Weights of a small GPT-style language model, trained from scratch on English Wikipedia: a variant of Adam for these matrices.
MLP neurons of a small language model. Each row is named by its layer, matrix (down: output weights) and neuron, and shows model dimensions 202-265. Each number is 128 + 32 x the weight over its row's rms, rounded and kept within 0 to 255.
A block is one neuron, or neurons of one layer that tend to fire together. After each block is what it responds to, as a language model described it from the Wikipedia text at the highest values.

L2.down85 [128 132 158 137 117 150 119 136 101 184 159 191 107 153  84 146 114 180 120 108  90  70 106 174 167 115 119 186  97  96 128 115 103 136 111 124 157 135 118 113 116 152 167 149  97 123  90 132  83 113 117 146 104 151 112 140 117  97 105 134 128 129 142  97]
L2.down248 [155 108 135 112 168 152 126 125 155 143 136 143 107  67 214 112 111  91 120 173 100 104  44 147 157 103  62 204  90 134 132 102 160  82 133 133 119 169 108 188 114  87 149 119 108 142 132  64 114 115 110 113  29 134  68 144 105 107 105 108 143 140 133  85]
L2.down272 [ 86  93 143 123 176 123  89 170 176 127 155 140  78 167 146 114 135 119 131 171 158 151 144 135 140 191 116 141 119 129 147 169 144 126 124 107 128 138 135 116 112 105  84 101  81 172 131 138 184 143 179 150  72 102  91 148 123 168 146  24 101 131  91  89]
L2.down361 [113 145 105 138 118 120  95 172 184 140  59 122 120 157 174  90 161  73 133 146 115 169 178 114 142  79 128 126 103 174 165 106 185 112 115 108 124 104 122 102 112 113 123 187 173  86 138 133 113 163  74 110  98 126 164 167 166 221 163  78 118 106  80 150]
L2.down396 [132 133 142 185 112 170 131 104 144 177 165 149 138  84 139 123 129 122 136  80  93 175  80 148  83 117 108 145 155  98 130  82  94 143 133 169 104 184 155 101 119 136 102  99 152 107  89 134  75 164 193 131  91 156  67  97 169 138 124 118 115  91 148 103]
L2.down534 [145  50 122  99 140 180 159 133 102 105 131 120  87 139  94 179 118 105  80 107 144 196 137 131 101 137 111 118 162 114 148 153 142 132 155 148 140 113 118  54 126 104  93 129 156 192 116 165 114 139  59 111  97 143 160  91  95 157 150 128 146 161 149 149]
L2.down841 [106 158 125 123 140 118 139 109  88 126 212 138  97 104 107 179  89 137 150 136 143 123 134 164 119 132 152  62 145 137 113 118 117 163  95 162  89 140 129 155 137 155  68 107 134  89 106 131 110 164 103 149 182 202 166 190 138  96  46 129  53 185 110  97]
L2.down993 [166 110 149 194 156 119 134  71 152 138 127 125 118 179 111 108 113 112 152 156 163 109  99  93 112 137 128 154 109 151  99 149 144 124  87 103 125  81 133  84 128 153 192  89 117 171 150 120  90  87 140  94 120 108  81 115 112 120 167 103 168  72  89  92]
Description: Mid-word vowel fragments. Short second word pieces, often vowel-led, that follow a capitalized two-letter opening piece in names and foreign words, such as La-uri-e, Su-iss-e, Na-hu-a.

L2.down51 [159 117 149  85 148 164 132  91 107  57 127 129 119  80 121 178 112 160 170 108 143  62 145 153  73 155 127 102 131  86 100 138 143 104 141 120 101 202 132  48 154 172 124 105 124 218 147 107 152  95 112  90 154 151  97 167  98 133  98 176 159 145 116 185]
L2.down131 [207 142 135  96 104 135 133 104  73  88  91 150 145 110 159 156 109 159 145  99  98  74 142 170 107 195 122 141 127 143 140  91 179 111  92 120 130 190 142  71 116 149  97 142 136 166 109 132 127 152 107 114 140 140 169 111 129 120 175 219  81  33 115 119]
L2.down265 [157  94 126 115 139 185  74 133 124  84  93  81 146 126 146 150 108  80 192 180 100 104  88 119 133 155 148 174 118  56  68 139 146 141 183  85 109 153 162 164 174 135  94 184 156 149 110 146 152 183 164 110  99 142 175 138 112 128 104 144 133 125  78 100]
L2.down508 [139 112 134 129  95 136 168 181 145 141 127 164 100 118 134 207 110 161 138 161  59 157 120 126 145 176 123 155 190  98 137 131 107  93 160 178  73 117 141  79 105  92 154 195 106 168 104 172 180 158 125  87 124 119 148 139 160 119 136  98  78 120 121 153]
L2.down578 [165 160 117 131  93 142 182 113  92 132 104 139 156 107 135 170 124 160 119 155  89 116 175 189 121 103 124 180 174 135 129 127 145 105  97 130 141 211 112  68 154 139 160 123 134 145  71 161 140 138 166 150 183 145  91 152 156 129 128 159 124 113 154 159]
L2.down677 [168 100  95 127 124 124 139 128  66 116  78  78 143 122 110 112 131 142 112 143 137  74 192 115 125 128  99 145 118 142 115  97 114 100 136  83 110  68  98  83 131 139  92 149 174 124  95 122 134  91 143  96 121  96 120 185 151 119 144 157 113 136 138 169]
L2.down731 [152 122 136 141 135  92 190  85 129 163 110 129 140 107 177 136  74 153 114 158 134 138 107 182  97 100 109 120 151 155 122 169 174  67 136 120  66 154 106 122 173  92 144 151 145  98 108 145 154 126 122 130 152 108  95  92  76 114  60 134  76 165 160 123]
L2.down990 [139 126 128  80  63 222  87  66 158 143 118 193  87  77 153 100 138 110 120 100 120 165 150 120 110 139 121 181 126  97 148 141 142  99 118  98 117 179  96  64  84 107 158 223  88 181 141 167  85 127 106  87 173 122 115 152 162 188 158 114 106 148 147 145]
Description: Past-tense -d suffix. The final "d" added to verb stems ending in e to form past tenses or participles (experience-d, value-d, charge-d), plus other word-completing pieces such as place, af and over.

L3.down167 [163 103 133 127 122 154  66 176 109 100  98 136 127  87  70  88 110 133 121 154 145 127 162 102 118 106 138  77 121 130  26 122 112 143 158 177 110 102 107 155 117 107 104 168 121 175 146 129 183 117 136  85 170 136 159  80 124 103 182 125 139 148 117 127]
L3.down580 [ 95  41 133 175 186 133 165  87 119 140 128 101 115  85 104 151 132 142 117 165 154 132 113 163 118 129 130 146 122 154 121 123 114  95 181 150 161  79 163 157  47 130 175 150 131 148 115 142 107 126 137 143  57 136 194  94  81  98 153 161 111 146  96 153]
L3.down632 [ 96 175 176 122 138 173  76 104  94  80  82 135 127 142 173 117  82  52 152 101 189 158 166 149 110 146 174 115 112 146 181 139 171 136 119 127 201 151 108 190  98 138 162 169  87 130 156 124 118 116  61  56 111 153 148  85 136 158 155 130 180 101  94 152]
L3.down684 [111  74 207 160 158 183  92 143  95 178 112 167 111 182 121  99 119 144 105 166 102 112  89 170 131 160 182 112 137 107 127 104 103 140 147 100  85 114 155 194 135  57 156 122  86 146 119  68 130 100 100  94  87 129 148 110 183 109 162 153 161 133 140  92]
L3.down882 [174 155 133 111 110 106 121 101  99 122 219 160  80 143 142  84 161 138 157  91 132 108 129  86 112 127 127 101  84 140  68 136 163 150 139 193 103 131 164 180 176  59 149 150 167 108 106 103  93 127 180 121 188 105  79 171  74 142 110 142 122 100 104 109]
L3.down936 [122 101 121 129 107 128  80 139  75 182 158 111  97 133 128 107 107 110  87 124 108  76 115 131 162 175 128 111 101 154 120 137  90 107 116 125 145 132 124 128 203  55  83 127  97 122 142 116 142 160 148 186 128 192 102 136 125 131 177 195 129 135 117 168]
L3.down967 [142 149 133  76 109 186 115 109 123  84 140 142 182 114 107 158 147  81 125 146 141  81 140 141 130 115 104 131 101 132 109 100 113  98 148 131 132 127 184 193 141 100 157 106 129 160 142  88 175 148 116  86 142 132 135  70 132  90  74 150 161 118 180 166]
L3.down1001 [179 110 154  91 126 135 114 108 100 131 114 152 105 163 148 135  58 114 113 148  95 119 142 100 123 168  86  93 151 128 116 127 126 216  99 168 170 137 151 140 143 116 114 172 128 193 134 108 133  77 145 131  90  83 121 136  81 121 174 122 140  69  61  82]
Description: Mid-word fragment continuations. Short subword pieces that continue a word split after its first one or two letters, often in names or foreign words: Le-s, Fra-ue-n, O-ue-d, Su-z-uka.

L3.down85 [174 118 115  70  49 158 125  63 166 183  66 137 149 138 160 103 135 148 145 129  84 118 120 110  81 139 120 158  92 129 168 200 175  97  96 110 139  83  59  76 139 188 161 155 142 107 117 179 131 100 186 161 146 167 137 165 152 135  77 167 107 166 118 100]
L3.down117 [ 86 109 173  92 136  77 124 130 107 133  52 183 151  60 154 141 148 232 158 117 107  99 181 167 124  94  93 126 160 122 116 147  93  89 184 176 119 114 160  85 164  77 144 147 148 159 139 104  85  99 195 105 151 106 119 179  99 132 132 150 113 119  98 167]
L3.down425 [111 105 132 106 172 130 177 113 131  86 181 141  59 116  68 104 108 162 147 132 120   6 100  90 107 100  87 142 165 115  85 111 193 151  96 164 135 128 165 140 104  99  86 139 166  56  93 109 101  92 118 156 116 205 115 149 147 172 136 130 103 103 110 187]
L3.down571 [165 117 107  62  97 132 129 128 105 148  99 175  97 138 109 146 132 122  98 123 137  88 142 110 139 151 124 180 156 100 151 136 151 120 126 113 118 203 124  81  93 133 175 125 122 166 127 173  97 110 130 127 128 111  78 148 124 116 115 142  17 176 126 123]
L3.down779 [113 124 172  69 119 132 137 171 144  94 120 159 134 132 112 138 125 184 133 145 134 115 129 127 110 111 142 127 169 160 164 141 173 110 124 103  98 141 145  64  56  93 102 152 125 141  87  88 148 129 153 151 191 112 123 210  71 154 114 121  94  77 125 112]
L3.down822 [141 129 146  63 125  98 101 107 142 130 117 191 177 165 143  74 126  92 185 150 178 131 182  74 103 112 188 181  45 187 131 151 165 193 155  68 183 106 162 121 126 117 103 126 132  62 157 119 113 121 124 124  89 145 107 129 125 139 131 109 162 153 170 135]
L3.down940 [156 165  95  58 111 129 136 145 190 178  97 185 134  88 161 109 159 149  90  74 117 145 107  87 107 197  62 120  89 141 135  97 130 114 138 137 191  95 112  99 155 167 120 183 136 143 139 109 107 135 120 192 139 138  86 162 183 129 143 126 132 120 129 126]
L3.down988 [184 111 132  96  76 175 157 139 146  76 122 183 131 186 176 218 146 134 129 118 151  53  99  60 138 154 158 138 168 116  99 166  91 120 155 145 158 111 135 115 137 156 104 122  72 116 105 119 134 124 116 112 141 154 162 103 102 138 149  99 152 138 188 114]
Description: Past participle endings. Past-participle endings (-d, -ed) completing passive verbs after was/were/be, as in stored, fired, protected, often followed by by/in.

L11.down626 [146 101 107 124  93 157 116 133 130 103 112 110 163 133 110 132 158  71 132 108  83 198  81 158 126  79 126 178 137  92 160 123 165 103 203  75 148 166  74 155 117 120  91 141 142 160  67 117 161 133 154 163 120 112 142 144 150  93 143  91 126 162 134 146]
Description: First-name word completions. Later pieces completing split given names in lists, tables and biographies (Lise-Mar-ie, Do-ug, Dor-een), plus the first dash of table separator rows and months after "on".

L11.down275 [105 126 193 120 136 149 117 115 117 174 139 129 120 136  84 101 135 151 155 179 158 100 131 119 199  93 126 129 148 191 111 138 188  68 127 121 177 123 114  99 114 131 188  73 159 104 130  75 107  40 101 115 102 104 162 132 144 159  86 132  89 124  93  99]
Description: Mid-word pieces, heading equals. Fires on interior pieces of words split into several tokens (fami-lia-r, dep-lo-yed, en-jo-yed) and on the first closing = after wiki section headings.